config.yaml
init: "normal"
init_std_o: 0.0
beta2: 0.98
MLP neurons of a small language model. Each row is named by its layer, matrix (up: input weights) and neuron, and shows model dimensions 64-159. Each number is 128 + 32 x the weight over its row's rms, rounded and kept within 0 to 255.
A block is one neuron, or neurons of one layer that tend to fire together. Before each block is what it responds to, as a language model described it from the Wikipedia text at the highest values.

Responds to: Early word-piece continuation. The second piece of a word split after its first letter or two, mostly mid-word, e.g. b-asi-n, Ph-arma-codynamics, l-iz-ard, in headings and prose.
L6.up72 [153 119 118  91  65 204 159 136 150  85 129 178 138  89  97 100  84  69 112 143 165 147  81 108 131 117 153 106 120 111 124  79 181 107 162 117 155 150 121  99 113 141 113 130 133 128 154 131 135  96 188 129 158 158  89 108 137 158 185 109 103 155 140 146 155 156 121 131 193 108  95 123 184 105  74 116 139 112  95  95 102 134 159  71 111 104 117 101 129 168 126 129 121 143 166 149]
L6.up586 [140 142 132 137 143 128 126 120 163 141 140 131 116 152 100 116 105 134 142 145 145 137 128 134  74 131 171 171 141 167 117 103 151 107 168  97 113  87 160 169 129 156 148 117 147 110 151 163 125 130 169 137 134 115 138  78 166 113 157  72 180 133  52 121 141  29  85 170 140  97 171 123 151 118  78  91 145 184  82 161 107 148 180  98  93 151 147 105 110 130 149  86 109 117 160  47]
L6.up615 [203 157 146 154  97 161 107 161 127 116 133 144 134 137 198 102 135 166  98 126 123 129 126 103 156 169  82 103 136 123 170  95 156 103 183 126 119 172 149 132 114 147 147 162  87  97 124 102 137 112  75 166 172  88 117 144 133 160 169 106 108 187  94  98 182 149 159  89 115 161 159 181  84 137 101 139 123 159 137  98 133 137 121 114 118 103 180  99 123 217 108  93 145 129 115 202]
L6.up822 [111 130 127 159 145 214  95 101 174 128 139 131  88 115 149 161 108 125 107 120 135 112 117 110 173 137 128 143 163 142 143 103 119  89 173 101  65 148 158  87 181 143 181 146 145 178 133 112 126  89 146 109  99 121 147 152 123 108 106 158  78 149 145 146 171  85 154  84 138 111 220 124 176 138  81 183  75 178 141  83 163 184 120 107 133 128 163 129 141 143 190 135  81 100 136 164]

Responds to: Verb after named subject. Verbs right after a proper-name subject in narrative prose, mostly was/is/had, as in "Hua Guofeng was", "Cam is", "Brewster started".
L6.up321 [159 134 118  98 180 116 195 126 172 158 124 145 156 162 121 114 132 124 101  92  74 135 105 100 164  82 106 117 120 165 121 159 154 155 150 128 132 163 117 146 125 122 128 112 139 116 196 136 163 115 176 160 130 134 136 125 125  81 180 118  82 207  89 140  75  66  99 169 105  99  55 125 115 135 122 137 123  88 135 146  93 110 115 116  96  81  69 122 206 128 212  87  77 127 122 139]
L6.up862 [182 109 113 118 148 158 126 142 109  89 114  74 140 124  99 132 118 166  62  84 107 131 149 135 141 142 114 117 100 121 100 118 161 128 182 104 180 136  84 184  84 155 159 156 156  98 126  92 181 172 185 129 125  98 147 190 139 110 158 135 132 165 108  87 163  95  86 184 110 116 128 116 148 116 126 153  84 102 118 133 113 118 121 101  82  99  81 112 173 114 147 138 134 178 128 147]
L6.up1033 [183  43 152  74 149 158 140 125 184 161 101  92 135 169 142 148 103 119 143 147 190 126 150 107 107  76  84 114  61 167 126 131 123 128 132  97 124  88 119 167 137 134  84  92 184  60 144 137 129 158 136 156 149 113 138 206 138  78  84 148 137 170 151 134  97 128 130 166 126  49 141 149  76 148  90 131 144 135  95 142  95 177 130 150  86 141 112 144 144  96 214 144 145 130 179 118]
L6.up1098 [ 65  72 133  78 144 150 109 133 160  87 147 138 127 188 147 181  90 158 134 102 142 131 133 151 161  95 152 142  87 175 161 116 162 154 163 136 147 128 120 161 155 163 168 140 147  51  98 126 141 124 140 157 160 108 151 197 165 102 136 142 112 138 144 134 111 120  53 154 130  82 127 117  90 126  91 152 153 100  80 133 124 127 151  89 142 106 131 124 200 124 188 111 109  88 153 140]

Responds to: Auxiliary after subject. Finite auxiliaries right after a subject pronoun or name, especially past-perfect had, plus was, were, did, as in "he had been", "they were known"; also name-final endings in tables, such as "Daphne".
L5.up1202 [140 118 145 103 149 190 168 112 107 145 126 102 130 160 115 186  88 100  72 132 126 152 120 159 158 108 142 123 102 130 100  81 146 155 154 159  72 106 182 112 148 183 128 141 116 151  91 102 119 134 102 113 159 127 117 181 134  91 136  97 134 121  75 131 202 136 149 123 179 155 119 139 125  97 114  86 152 127 144 101 121 159 105 123 106 115 132 134 176  60 116 191   0 116 117 132]

Responds to: Auxiliary verbs after subjects. Auxiliaries and finite verbs right after a subject or modal, mostly have/has/had/was ahead of a participle, e.g. may have been, which had, has also.
L8.up355 [148 168  36 139  53 143 126  70 125 111 152 151 114 128  73  94 125 176  98  43 119 134 173 106 159 137 153 139 124  74 164  82 138  63  94 113 154 133 125 154 157 137 125 138 129  57 120 148 150  92 138  96 157  75 120 162 189 131 141 170 175 185 142 147 115 110  81 174 168  97 133 125  72 119 129 129 124 179  91 130 125 156 129  86 131 101 145 116 167 137 104 133 106 168 119 110]
L8.up575 [116 139 111 161  67 133 178 126 125 119 147 128 149 138 122 187 102  84 154  78 131 146 111 148 152 128 121 152 127 131 185  60 128 138 101 166  90 104 116 126  90 104  83 132 154 113 160 154 133 100 175  56 130 148 103 115 141 161 138 128 168 120 185 174 122 150 121 128 114 175 129 123 166 110 150 121  82  96 112 146  91 165  95 132 115 134 135 129 201 140 191 159  92 118 148 135]
L8.up779 [174  92 159 130 130 123 189 130 198 168 105 118 141 129  68 125 150 144 123 142 158 146  81  65 123 113 113 155 132 139 172 118  89  93 144 189 136 120 119  84  99 159 121  73 103 122 148 124 171 121 136  30 143  94  87 121 134 126  95 188 134 108  96  89 155 177  87 149 113  76 110 167 198 108 134  54  71  82 152 116 112 127 133  84  59 202 101 149 213  99 158 121  96 152 172 127]
L8.up1145 [128 179 122 135 144 138 145 140  94 111 164 173  84 130 143  90 115 124 111  98 184 100 154  61 164 125 141 121 127 112 151  18 192  65 119 150 123  96 179  87 152 157 137 141 152  52  91 148 133  98 122 133 118 143  92 146 131 118 109 201 140 132 116 161 104 157 135  88 115  99 167 130 101 124 137 123 142 116 127 166  96 155 155 136 116 112 174 165 147 117  76 173 149  96 175 153]

Responds to: Structured field/table labels. First tokens of labels and cells in tables, infobox lists and formulas, just after a pipe, dash or line break, e.g. Album, Website, °, $.
L5.up329 [152 211 105 144 125 176 171  82 174 130 176  86 102 107 153 127 128 161  97 130 143 153 171 106 119 115 106 109  68 151 139 129 102 117  62 144  92 196 113 133 138  70 153 105 118 146 127  85 167 121 146 160 117 138  92  91 122  98 150 163 139 141 156 171 151 148 126 156 127 135 171  93 153  81  54  94 118  92  80 164 111 133 124 125 115  93 152  78 138 114 212 183 118 157 139 152]

Responds to: Boundaries between paragraphs and list items. Paragraph breaks after a finished sentence, mostly before a heading or new paragraph, plus commas or semicolons between items in name or place lists (Sweden, Ragusa).
L5.up298 [112 142 125 131 167  88 136 172 188  68 123 144 135  77  84  80 131 158 146 120 144 150 193 156 111 110  72 156 118 104 182 165  35 138 165 104 147 112  59 103 107 151  37  94 108 114 124  93 131 129  96 147 121 134 110 128 125 144 116 101 119 105 121 115 103 105  69 151 114 134 127  94 126  92  93 110 148 159 167 142 124 120 113 102  71 160 150 116 104 131 142 128 131 115 132  91]

Responds to: Paragraph break tokens. Double line breaks ending a paragraph after a sentence-final period in Wikipedia articles, before a new paragraph or ==Section== heading.
L8.up101 [ 81 128 169 127 132 158 169 117 155  53 142 137 151  77 126  64 111 138  20  73 131 132 115  60  63 132 112 161 115 142 112 129 118  95 123 106 121 151 126 107 172 178 141 143 125 135 145 109 109  70 156 141 199 108 137 122  97 118 128 100  97 111 171 212 152 117 148 175 142 144  91 105 179 174 132  85 105 167  98 176 140 166  92 135 142  95 151 147 138 110 113 205  94 131 193  74]
L8.up435 [131 181  91 140 107 140  68 134 171  85 159 154 153 178 138 129 169 143  91  62 109 118 137 116 187  84  91 142 120 132 155 118 175 102 156 109 136 124 120 104 173 124  99  77 124 108 135 134 130 123 173 135  92 158 116 131 163 160 137 114  92  79 166 202 123 123 135 157 123 127 112 114 131  70 161 152 143 112  96 180 108 114 113 122 103 113 164  79 135 118 144 136 128  93 119 124]
L8.up727 [143  91 115 130 126 102 114 115 100 109 147 121 151 170 132 116 123 116  62  75 101 149 109 140 101  65 151 177  61 141 168 131 149 106 124  96 139 106  83 149 172 135  81  89  91  91 157 136 128 116 174 118 124 140 155 151 124 142 154 106  99 173 160 143 137  83 134 182 137 187  92 150 106 152 158 152 162 125  70 175  91 160  98  98 118 173 130 123 186 109 155 104 102 134 148 149]
L8.up875 [116 161 126 142 126 160 128 119 113 106 151 143 169 112  80 131 183 117 145 101 140  94 109 137 146 106 133 181  96 172 184  78 157  97 154 112 118 163 142 103 124 122 161 138 110  77 130 118 157 102 141 201  82 139 112 153 155 121 154 147 108 160  97 178 145 124 115 158 147 145 119 101 110 127  63 130  74  70 122 119 125  97  91 137  72 128  88  96 175  97 127  89 114 138 135 135]

Responds to: Fixed prepositional-phrase heads. Core word of set time or hedging phrases after at, by or in, e.g. at the end, at the beginning, at least, by this time; sometimes word endings.
L8.up206 [114 161  83  75 190 175 162 129 171 117  93  63 112 165  98 141 130 117 139 137 132 149 146 143  89 160 122  81 107 153 161 123 148  80 129  77 172 151  85 197  88  99 102  99 131 139 139 108 162 149  91 109 172 133 117 134 143 130  75 122 222 122  73 115 128 134 178  81 142 157 114 143 169 154  99 192 155 122 156 104  57 163  86 140 116 175 123 126 130  88 218 158 105  79 155 137]
L8.up574 [158 118  70 158 162 137 193 102 151 113 117 169 134 163 115 101 115 102  96  79 117 147 107 139 117 167 120  98 162 133 136 149 101 124 114 123 196 145 159  92 152  98  81 103  96 156 118 121 120 171 146 154 185  97  92 117 162  88  95 173 173 112 102 115 199 125 124 148 152  58 159 158 110 120 140  55  87 140 213 157  97 134 187 105  89 129 156 139 169 118 161 151  87  97 136 120]
L8.up596 [179 100 117 134 172 114 189 155 124  79 115 169 101 163 139 126 149 147  78 104 109 127 111 128  96 182 145 144 113 143 105 159  55  77 101 119 140 147 172 162 146 148  87 152  99 148 131 147 171 128  77 105 181 137 112 130  94 148 149 131 197 132 111 131 195 126 164 124 118 100 141 133 188 142 149  61 156 146 150 110  89 143 138  86 113 132 216 142  77 168 138 142  93 181  80  84]
L8.up701 [138 147 126 155 137 156  96 125  95 112 135  93  95 108 111 137 150 154 107 117 174 118  94 168 124  99 101 127  74 163 106 161 161 156 139 103 142 149 125 211 141 192 111 113 146 142 138 109 169 178  89  63 161 154  74 158 133 179  90 144 133 112 156 130 133 112 140 126 190 155 109 125 117 106  86 137 119 138 242 169 148 131 108  66 170 147 163 125  88 131 217 143  96 106 122  98]

Responds to: Modal verbs and linking prepositions. Modal verbs right after a subject or relative pronoun, such as which would, he could, they could, and prepositions joining a verb to what follows (allowed to, selected for, due to).
L6.up430 [201 112  97 139 134 142 126 160 145 134  43 111 134 127 127 113  90 173 125 110 162 166 158  91 164  64 150  90 112 144 127 140 103 126 102 156 153 150 116 171 112 122 126  96  75 126 179 122 152 121 126  88 144 187  95 164 168  51 138 118 120 157 105 149 185 107 129 213 156  37 142 110 132 137 131 143 116 114 144 155 112 125 108  85  53 144 141 109 161 143 205 181 136  96 109 143]
L6.up769 [167 121 117 124 100 135 195 113 163 144 103 145 167 106  88 114 153 179 139 124 170 152 160  81 141  83 147 134  82 113 130 131 132 115 186  93 142 130 122 116 151 161 114 124 141  87 161  96 130  94 172 157 187 165  90  86  99 132 119 143 203 142  57 105 138 155  42 153 186  69 195 117 206  76 155  70 119  99 124 131 116 155 100  76 108 169 139 110 178 111 158 178 152 120  86 172]
L6.up916 [123 173 137 141  63 147 123 129 116 133 139  91 138 171 111 152  97 114 118  92 115 141 129 141 133  77 111 166  82 165 128 168 125 135 120 166 114  96 104 135 100 114  66 160  41  78 103 104 177 141 197 164 174 157 117 156 147 122 171 119  98 135  89 101 202 169 218 159 138 100 125 113 142 139 118 130 121 126  96 155  76 148  74 131 137 141 164 118 151 104 157 134 140 116 138 134]
L6.up1278 [221 109 101 186 187 105 118 153 149 152 118  85 150 146 206 129 107 116 124 134 170 117  93  93 111 108 130 141 142 150  93 135 132 166 165 163 255 108  74 132 151 146 124  75 156 119 153  79 190 159 100 135 163 127 141 133 141 133 173 125  82 193 131 127 112 119 106 191 127 164  93 135 122 110 142 132 153 123 149  99 100 147  89 114 106 107 119 142 138 141 117 145 187 136 134 108]

Responds to: Mid-word pieces after a capital. Word-internal subword pieces right after a capitalized first piece, mostly in headings, table cells and quoted titles, e.g. Ep-is-odes, S-unda-y, Se-con-d.
L8.up244 [157 108 109 122 105 118 125 162 151 127 143 161 111 107 126 168 114 168 129  92 191  91 109 141 120 137 126 149  53 134 124  86  62 117 150 104 135 148 110  96 148  91 161  80 123 127 147  86 158 105 160 100 106  98 119 100 182 112 124 104 162 179 115 137 145  62  97 145 129  86 107 150 148 129 101 151 155 162 121 150 159 139 199 111 123  80 166 120 170 125 126 144 122 141 120 107]
L8.up722 [129 138 141 140 164 158 143 152 120 122 120 128 123 134 136 134 143 126  85 122 151 106  77 112 157  96 163 115  78 160 144  62 188 129  88 109 109 132 117  93 171  74 123 140 151 129 115 118 157 123 194 154 115 160 152 158 134  92 106 154 161 185  50 149 121 123 124 125 111  71 128 146 145  71  89 138  80 139 129  94 163 135 117 140 124 111 162  94 148 112 137  92  89 116  96 108]
L8.up739 [156 169 155 156 141 141 117 106 140 150 116  92 117 166 183  80  98  99  90 114 156 113 124 156 131 127  87 149 122 134 144 120 123 113 193 115 120 127 146  76 147  82 130  61 175  99  82 101 120  95 135 140 164  94 140 180 132 161 160 177  82 114 111 119 154 151 168 110 172  93 141 127 158  89  90 124  74 175  74 117  93 144 165 143 149 114 165  64  60 124 119  87 133 130 123 129]
L8.up949 [168 161 146 148 108  95 139 148 107 153 107 125 133 108 219 140  78 129  99 124 226 127 146 116 159 185 109 111  59 120 170  57 130 140 126 190 131 130 155 104 132  88 139 142 112 107 140 120 172 124 212 104 155 155 163 150 130  48 139 113  83 197  78  83 135 133 127 117 149  58  95 130 130 114 132 108 174 160 138 127 152 181 115 120 161 111 153 158  90 137 127 110 161 130 107 105]

Responds to: Verb start after subject. First piece of a main verb or event word right after a named subject, e.g. added, decl(ined), emb(arked); also = in wiki headings.
L5.up833 [146 154 136 125 106  96 162 132 126 105 113 126 143 175 132 156 162 136  51 137  85 152 111 180 122 111 145 109 124 141 113 158 163 153 182  79  83 151 107 141 111 159  72 102 137  78 160  68 142 113 109 191 149 176 139 106 128 124 122  82 123 155 140 108 141 131 131 190 130 146  79 134 162 148 112 145  93  83 135 181 121 120 144 134  72 174 108 125 195 107 217 219 121 121 144 134]

Responds to: Paragraph-break newlines. Double line breaks ending a Wikipedia paragraph, list or table row, just before a new paragraph or a ==Section== heading such as ==Career==.
L6.up469 [ 90 175 148 145 160  98 127 150 127  92 149 177  92 163 103 160 151 116 129  47 147 108  85  67  48 106 122  91 122 189 194  88 179 151 199  97  88 112 102 115 184 110 115 129  80 112 128 127  92 140 100 138 163 126 145 118 136 110 117 115  69 117 149 124 166 199 119 107 120 167 113 100 183 148  94 114 139 100 117 155 126 133 138 141 165 175 178 118 122 140 151 129 202 101 125 109]
L6.up750 [155 146 156 145 183  89 125 114 118  98  78 146  93 103 115 136 122 143  82  96 160  87 143 135 151 115 137  79 162 164 172  72 123  70 171 112 110 106 154 102 159 132 106 145 145 153 144  42 126  89 129 121 157 100 135 165 133  28 156 172  99 114 132 170 174  95 162 116 115 128 142 128 179 140  13 100 191 205 169 110  81  90 130 110 104 143 156 134 175  51 134 135 110 147  92 130]
L6.up768 [119 191 134 148 117  97 201 102 147 167 161 118 139 163 102 100 120 100 116 134 168 158 157  99 165  90 191  98 161 151 183 174 166 120 123 118 130 137 133 150 131  92 128 107 120 118 112 107 136 146 193 150 153 157 171  79 115 108 189  91 122 169 115  87 205 121  64 157  99 164 144 115 170 100 109 116 188  77 148 123 107 111 136 134 161 124 104 127 166 135 129 127 134 119 101 141]
L6.up1154 [129 152 143 148 123  87  87 143  89  54  46 197 119  95 108 170 116 133  33  86 133 152 157 100 196  99  88 183 141 126 183 124 122 147 103 154  92 148  86 117 138 161 137 116 118 113 146  69 165 113 155 193 190 135 135 130 173  56 141 167 105 135  95 100 110 144 160 175  85 106 108  94  96 148 132 102  97 122 156 149 123 121 160  88  91 190 168 138 116 112 167 199 151 122 116 136]

Responds to: Verb start after subject. Fires on the token right after a sentence's subject, usually a modal or the first piece of a split verb, such as can, would, re(jects), pers(uades).
L8.up197 [121 128 143 123  82 141 172  59 127 118 150 124 181 108 144 126 125 189 118 156 161 150 132 123 101 128  66 128  99 133 187 100 102  59 114 115 156 113 150 138  74 149  68 109 102 137 117 144 138 100 215 130  58 179 134 150 137 140 114 155  89 175 109 104 118  68 146 120 163 119  77 128 133 156  98  98  79 126 143 175  51 138 115  99 104 205 180 114 222  77 137  90  87 120 112 163]
L8.up371 [161 178  89  89 130 118 119 119 161 107 122 166  91 155 137  81 119 125 171  83 177 191 105 129 144 134 114 127  65 152 134  96 161 103 157 143 117 115 107 103 115 104  96 141 126 143 158 138 128 105 103 147 155 155  66 203 235 147 158 115 104 112 127 171  88 106 121 114 184 142 115 151 103 105  99  86 117 114 147 172  93  93 149 162 178 147 122 106 168 155 140 137 158 142 129  85]
L8.up929 [173 142 124 178 155 130  83 109  91 153 159 131 163 120  86 171 170 156 135  73 128  89 141  97 154  86 106 154  91 139 110 122 147 104 117  83 113 107 133 167 145 178  56 143 137 111 134 172 148 126 129 118 158 204 131 115 126 109 107  85 116 167 172 167 133 109 101 183 203 130  76 147  86 122  68 157 132 160 128 146  64 162 102 135 110 125 120 112 133 104 159 158  96 126 169 180]
L8.up1072 [113 121  70 120  87 135 101 160 146 152 148 159 159 103 114 180  72 128 102 103  94 195 116 133 124  92  56 122 161 150 118 108 151 132 143 122 142 148 128 153 153 142 119 122 123 173 133 109 159 110 106 146 105 170 141 152 147 148 123 103  96 168 138 142  83 103 109 105 140 109 119 123  95 171  92 156 108 149 136  81  85 147  82 110 139 124 145 151 215 117 133 157 104 163 134 114]

Responds to: Table header column names. Column-header words in pipe-delimited tables, like Year, W, Party, Episode; more weakly, words after time prepositions such as after/until the.
L8.up540 [142 208 125 107 149 134 117 127 143 189 116 122 127  75 133 139  97 146 154  72 140 135 196 140 170  97  98 139 127 170 148 146 100 111 150 167 122 167  95 138 130 114 116 122 118 124 149  92 102  45 169  88 134 128 134 107  78 124  84  96 152 112  41 116 151 100 130 130 119 159 153 104 150 121  83 143 145  97 112 129  80 155  99 112 115 104 187  76 119 102 181 138  52 139  82 139]
L8.up770 [139 164  68 128 156 118 102 133 139 134  42  80  96 106 155  79 166 126 122  40 128 133 153 182 153 155 144 178 124 117 180 114 119 109 128 119 165 158 117 137 128 105  95 151 112 117 176 116 180 105 110 120 149 100 119 170  98 141  95  58 153 221  70  94  84 141  99  93 134 133 163 193  93 130 162 124  86  97 173 138 105 109  98 100 134 119  44 147 131 143 179 105  98 144 140 111]
L8.up1112 [ 98 110  76 133 155  94 171 144 164 120 170 104 126  78 136 189 152 101 180  80 150 178 141 172 101 142 169 102 152 101 161  89 133 116 125  88  91 110 143 175 111 154 135  62 153 148 125 108 106 101 124 173 118 152 124 162 116 105 138 149 107 159  69 162 158  72 120 134 131 172 150 182 101 130  89 142 147 193 119 127  56 183 153 150 129 116 143  70 133 133 200 110 107  79 128 171]
L8.up1163 [131 119 130 112 120 138 184 128 214  96 151 150 106 117 136  89 146 208 102  79 149 166 180 165 149 130 134 120  74 126 167 137 128  85  61 178  84 144 147 139 120  93  97  81 172 125 126 124 169 134 148 134  97 119 103 157  82  85 149  99 166 122  75 147 161  70 126 143 137  66 104 130 101 123 149  82 115 155  67 137  89 117 128 114 156 120 141 151 137 121 120 113  88  99  59 171]

Responds to: Ambiguous short word-fragments. Short tokens that look like standalone words but open a longer word or contraction, e.g. by|pass, in|put, on|set, n|'t, shouldn'|t.
L6.up249 [154 168 122 132 187 136 156 109 123 154  93 116  87 147 156 139  90 139 138 101 160 121 111  92 140 139 141 112 144 158 127 116 123 168 130 173 179  83 122 118 108 130 110 137 178 128 127 119 139 138 142 105 134 166 137 181 175 118  98 199 164 130 162 130 169 122 156 123 126 110 142 122 151 114 130 108 102 187 129 166  51 103 127 116 116 149 185 145  77 171 118 129 138 108 174  90]
L6.up304 [104 126 127 148 170 102 101  65 142  99 125 155 124 200 132 117 171 170 157 110 179 129  98 123  74  97 133 156 162 156 124  96 146 132 153 125 127  80 172 154 158 121 114 141 112 100 140  54 131 109  96 135 189 145 118 116 163 100 130 175 164 187  64 132 120 126 172 150 120 124  61 120 155 126 132  88 147 128 127 208  73 106 145 101 155 172 128 144 157  42 103 150 141  80 119 170]
L6.up501 [111 114 143 108 188 145 133 108 119 102 100 125  86 144 114 201 158 141 149 159 183 114  45 112 113 145 157 186 128 143 172  58  89 159  97 136 170  94  92 106 192 113  97 126 122 116 119  70 120 129  85 177 156 159 106 169 133 134 162 139 188 211 100 120 189 120 145 154 126 123 157 129 104 106 186  87 130 113 107 183 145 135 152 110 109 137 184 125 140 107 105  80 119 155 213 149]
L6.up734 [152 109 103 151 165 115 132 135 143 132 121 173  39 168 155 139 165 146 182 121 149 144 103  79  66  84 143 140 134 132 162  40 136  69 135 123  99 111 161 161 148 123 115 142  94 175 107 120 134 130 113  97 204 161  96 178 166 145 142 162 156 123  65 144 198 141 172 126 145 120 110 163 175 169 144  69 115 150 128 207 123 154 147 146 150 172 165 114 118 159 110 101 130 102 159 143]

Responds to: Biographical role/agent words. Tokens in biographical narrative that begin a role, job or agent phrase, such as was, took over, by after passives, con(gressman).
L8.up77 [198 165  91  99  72  87 111 109  82 110 128 162 146  85 129 102 135 130  94  83 147 104  99 136 102 121 138 105 149 151 213 159 173 103 132 132 127  82 108 140 187  96 142 170  92  99 104 131 154 105 112 125 175 107 108 107 105  97 154  90 182 125 123 142 129 107  85 142 161 170 146 154 151 171  90  91 220 151 177 122 140 152  96 115 120 188  99 113 175 109 176 114 142 106 120 112]
L8.up457 [148 174 106 199  51  99 104 121 155 146 100 142 142 145 157  90 105  70  35 124 133  78 132 136  81 131  68 145 132 139 162 135 177 120 121 106 147 151 144 116 116  95 117 136 132 132 146 124 194  88 120 136  56 111 102 135 140 109 143 113 121 146 159  88 171 164 135 124 137 121 154 130 146 143 114 141 170 150 166 129 153 187 145  90 188  94 130 158 129 122 102 126 125  72 118  93]
L8.up1062 [171 136 135 134 110 133 171 127 158 123 118 110  95 160 104 172 105 182 135 110 126 138  40  75  70 108 139 121 112 141 184 126 100 140 124 188 131 104 135 127  80 136 144 108  58  81 174 155 128 134 130 213 161 162 125 167 138 171 146 118 123  87 145 176 123 113 140 215 116  63 147 134 146  83 165  65 162 128  98 164 106 114 157 150 113 135  91 130 135 143 117 182 176  52 132 125]
L8.up1191 [121 154  81 112  91 105 101  95 120 147 189  70 125 188 100 123 136 124 123 159 121 131 145  56 111 126 151 111 105 161 159 119 143 130 101 113 169 111 133 183 186 139  73 144  68 115 153  66 158 120 134 167 140 221 114 140 125  83 180  91 166 117 130 148 168 130 142 148 133 102 101  74  79 170 117 138 193 139 167 158 131 151 117 113 132 179 142 116 142 156 123 172 161  88 187  65]

Responds to: Phrase-opening function words. Articles (mostly an) and prepositions that open a new noun phrase mid-sentence after a verb or preposition, e.g. came to an agreement, graduated with, as scheduled.
L5.up382 [159 139 163 155 187  93 202 162 116 116 167 167 102 182 157 160 151 135  88  89  93 137 156  78  91  96 126 150 108 155 173 188 128  82 115 126 113 100 154 154 158 197  83 125 133 157 134 150 122 154 144 119  99 154 126 165 137  67 160 124 148 153 173 126 158  70 124 120 106 153  79 124 138 157 110 152 132 113 166 151 132 194 124 129 136 132 148 124 186  61 172  84  79 141 140  84]

Responds to: Table header separators. Pipe separators and short column labels in Wikipedia table header rows, such as L, ±, |, mostly in sports standings, election results and track-listing tables.
L6.up356 [100 126  88 147  75 116 198 149 157 107 171 190  97  74 174 134 103 132 107 115 160 126  96 146 117 121 159 167 114 108 106  89 156 124 103  69 118 138 110 103  93  99 111  70  86 130 183 103 178 101 178 132 119 122  82 162 120 143 105 162 187 214 160 119 112 130 164 121 209 120 121 141 154 101 110  46 157 121 122  93 114 178 178 119 104 109 126 129 144  73 139 104 105 164 162 153]
L6.up616 [ 76 124 106 213  92 216 174 109 108 129 171 140 120 104 187 116 114 186 110 103 117 155  57 147 107 129 127 134  45 164 159 163  94 142  73  95  83 146 143 129 149  36  82  74 121 133 121 112 142 123 119 101 130 110 114 145 128 137 131 140 134 135 112 162 137 117 174  99 186 139 190 142 124 179  39 120 128 142  94 115  87 166 148 134 120 149 120 141 184 103 123 168  83 146 153 144]
L6.up975 [113  93 112 194 172 105 191 141  86 107 117 117 106 129 177 145 139 185 128 149 181 121 160 130  83 151 134 139  60 130 123 140 136  67 133 135 124 149 164 121 153  73 114 122 126 101 114 147 126 119 155  93 116 142 106 176 165 146 150 195 153 166  88 175  89 107 140 108 146 147 161 184 121 139  83 145  78 152 129 147 120 176 153  88 139  76 120 100  88  81 139  91 145 130 161  94]
L6.up1138 [123 149 128 135 106 112  97  94 101 117  98 157 117 209 124 130 159 117 104  76 147 117 150 138  81 122 148 129 161 129 140 159 154  96 124 130 109 102 118 134 185 158 128 121 129  95  93 137  95  94 109 136 131 139 150 132 202 128 153 114 130 121  89 137 143  86  99 146 155  90 117 144  74 131 121  58  83 148 117 184 128  50 182 130 149 208 128 124 150 109 105 166 158 151 110 125]

Responds to: Sentence-opening adverbial nouns. The second word of a paragraph- or sentence-opening phrase in Wikipedia biographies and histories, mostly months after On/In (On August 1) and his/her (During his time).
L5.up223 [100 145  84 104 156 126  98 142  86  66 160 120 132 138 135 136 167  96  90 100 116  78  65 102 105  78 171  41 134 151 135 141 174 111  85  83  94 113 135 133 128 144 146 139 126 148 113 140 193 131 142 127 147 145 134 168 129 111 132 124 167 108 164 155  98 166 156 133 138 173 114 143 154 140 124 155 121 122 105 173  95 140 196 125 123 169 130 105 140 141 135 108  55  69 172 126]

Responds to: Structured-list item starts. First token or word piece of entries in Wikipedia tables, infoboxes and track listings, e.g. S in "Sundown Motel", pipes, medal, ==.
L5.up808 [127 106 148 123 133  91 171 172 172 160 152 111 136 149 153 189 105 101 113 118  94 158 158  98 113 152 132  86 163 127 114 120 153 128 178 104 103 162  52 100 180 169 108  79 120 110 151  94 101 131  97 143 159 110  68 178  92 136 121 112  94 145   7 174 142 201 111 121 124 116  87 162 152 107 116 213 121  94 162 104 106 136 148 131 124 207 188  90  83 136 179 161 138  99 119 112]